config.toml
n_head = 4
n_kv_head = 2
d_mlp = 1024
vocab_size = 1496
parallel_block = false
init = "normal"
init_std_qkv = 0.0213
init_std_up = 0.0213
init_std_down = 0.00454
optimizer = "adamw"
beta2 = 0.99
grad_clip = 1.0
warmup_steps = 339
train_tokens = 350400000
dataset = "wikipedia_en"
MLP neurons of a small language model. Each row is named by its layer, matrix (up: input weights; down: output weights) and neuron, and shows model dimensions 96-223. Each number is 128 + 32 x the weight over its row's rms, rounded and kept within 0 to 255. Numbers have three digits each.
After each neuron's rows, "fires before" lists the tokens most often just after its 100 highest values on Wikipedia text that the model never trained on; "fires after" lists the tokens most often just before its 100 highest values on Wikipedia text that the model never trained on. A number after a token or word is its count.

L6.up882:160089162111136112084178132099074170122148107076101135143047167114092135152152180120153140154157068191143073173102107140093086114123074146168089109181093103107152143146159108163109140152143145102165146129151141105110093136153131124132085177142114111127151124136159194144149144115147176128179129063082075156143040112120126176056103109167145109119157157095151164161119145182150150099136
L6.down882:144108129137114175117147122103150146138173184120154115158120143156114158147117083116093113104119140121131158158091157143137135093112139139156102111154000141118145170124084100080161103126150155086164144132183143134139137189079125120127110098113123146107149146112085132167150126078112133147115126128131141114126144127112123126133093127152125149122096128135136082137168141101127153113129
fires before: "==" 18, "The" 14, "===" 13, "A" 8, "In" 7, "O" 4
fires after: "\n" 99

L6.up26:080186105140109134113142098137112209146153125123180127117147114094066125103136139172149142173085097132101168119072141164167101101115129073182100100137137134159123138144147094185143122143170137151131052148146139159171106123120138135112074128138136140127075168131120120134081143163117200106117118141170185102095145168126133182141159121096122155160144104143165098128149186159098156117148
L6.down26:126158119141098122060145061075111107143135088172151132187097150132143099150140160093103093160123147116143125099121071207157110150098130132109105180118083112164134162142134109132165189176111129148083121085140143137102137107214126081125108127114109131188145137132150080131101125139153115069142164193169094105109169145099084095123165114157100149141126187117146135169071108159106101156125
fires before: " as" 20, "\n" 20, "-" 11, "|" 10, "===" 7, "The" 7
fires after: "==" 47, " as" 15, " ==" 9, "\n" 7, "|---|---|---|---" 6, "|---|---" 4

L2.up981:107167148167070099143116123136100149221076152113233094134115125130136147102165108186133185102147132157114132133112123081150074115084130107159092159106170133059085154097136122162121123082137141163098134096127170160145068159104131126042138176112104114145187081073140129139056128079126121146160142052121161108070117141123209120157115141146163129137131104115158147122171153141097111155180
L2.down981:089119160123113123187117069108174107171167169155141116136120146186176121121101147184159115151125099147087150102144125118202157111079140107143118123143123110080148097176214094131063155136128186170103142088090110106147086097128094140100161112103113091150151078132088136160140166079081140150172130153095113093111120163054135139146115130082139148157132152164061109135117101132198149066100
fires before: "en" 25, "ain" 8, "ed" 7, "ive" 7, "or" 4, "ri" 4
fires after: " c" 14, " g" 12, "ie" 8, "rib" 8, " G" 8

L7.up289:111111119170135161086115124147073158164136198163144153177171103095108128093167149146093135077122125173137111140094146102117181139173217121116113099100130101167144095168109098192094143112144137109112161118168143133166128133046128175091115101173146153149170126165111206069116171077119202128138081107148153142109127171092159126106102106153183104129164091120106137127143120184113157118120
L7.down289:108089149123144183195127146133131122138095124124064106114128100131079103112168136130150109158106138104125133100159127139177119131157116150153106166158069120149130145163113149150118127160118116073139148128104072146159099119155119137132107114126198103174120135163150090206133090138088136157126128114154158096108080123151157147108147122110087141130164082098181155132138072128070088154119
fires before: "|" 53, "il" 4
fires after: " |" 47, "|" 20, " an" 4

L2.up604:119131135134104123147135063116102146136131175109156106109137118086077130105167119138155135182100137160131087120121138139206183127114195137156127069134143151048180103140113116091128134094184118111115113083137128062131119163070111121084144123117177133175095180171135158161052167155066153108176104155160117151117127116129116123141136163201163118133163040100144127170145088139086154114121
L2.down604:133153124172136134102140119120168117137162138200145156113144077119112074168161098154140106174098165171127169121192169096158124123126094082110091119064128102097110144176125115102132174184121085181134131163160168132089152088128121129151128140111142070134180144114115174090141084106116085114095133154161133154104222080112099171142141108110077136112108118141120091134197091130100070122143
fires before: "ary" 22, "ar" 18, "al" 11, "als" 8
fires after: " gu" 16, "il" 15, " v" 14, "ol" 10, " Pol" 7, " b" 7

L2.up471:067136120111095131103100094083170125114125145136113138139115063099126136141163151111204113085171068103139064124038062157155077132145159081106123118113158164080191133148117102127131079060161106094093123059106180120077162127155110122045144135116136184125121125081115127157102104175174205118107119131109179116133112128151139124175093107191132133173192142165162139120190138134127160177139
L2.down471:071150129134133101090101147119068091143095169086167101144174120200115122180164142070098122100132127120110151175107111120096099121161133065089136139127188125075118104119187095137161117150081118154125201125138211127095123142122121163126088088177147209148097128111164183123120052158157149073140125101130131134194073126204125163150108104081105107118115117066140117154183139100177164116145
fires before: "ary" 14, " on" 10, "al" 9, "ic" 7, " in" 5, "i" 5
fires after: " M" 19, " m" 16, " b" 15, "il" 14, "m" 6

L4.up820:126172140122127109136214166114117139116161128083113175136085109133096125084112178070128148111179113137096091116138107098117156130131064092185102153114168157123104138102107120121040221115171145186143136102099081143123186127134122136153079114185148120084141181107212178101091055116136090126109176143116129101140024159127178168119159082145152120158146085098122124087149146098109094116090
L4.down820:122110177158065101143123192160145125117172116138136176169109140195079130162131113127128096124153117167132131172116126122187151121144157173137140104101187113098186160126121087120106157164067161131132186091157121142168128147080132152119108137185126103127141167088102086111075125079113157095097145120168140140166173140128077062125065091116164100098123142074006113121074092134136150087115
fires before: "=" 21, "===" 12, "==" 9, "C" 5, "S" 5
fires after: "\n" 72

L6.up383:103171149116139125105123137100135155087084091117147180152108112175090165152075156133144116150120139167123118142122105136081073118141121127136054096167121092070125150140124074087089097099160124152138121111149124120134108109131108166150128162143156102090140137172203126142104187128143166091130122136109088150125094092179152118074136137163119111133165119110122147104159101155143150146155
L6.down383:132154169089132165124134122082142141150161155183120117124137135127121151132052120144088120129107104110149132198143151168144110096142157175167153148167000139146130153112081129123132236157106175162118128116074119132110177162083123089111083117123131133143176142115116090149139051120148131120123108133125135146081118137115130090111125168140141144073116104115142111108140134155148153114110
fires before: "==" 28, "The" 12, "===" 9, "A" 7, "In" 7
fires after: "\n" 97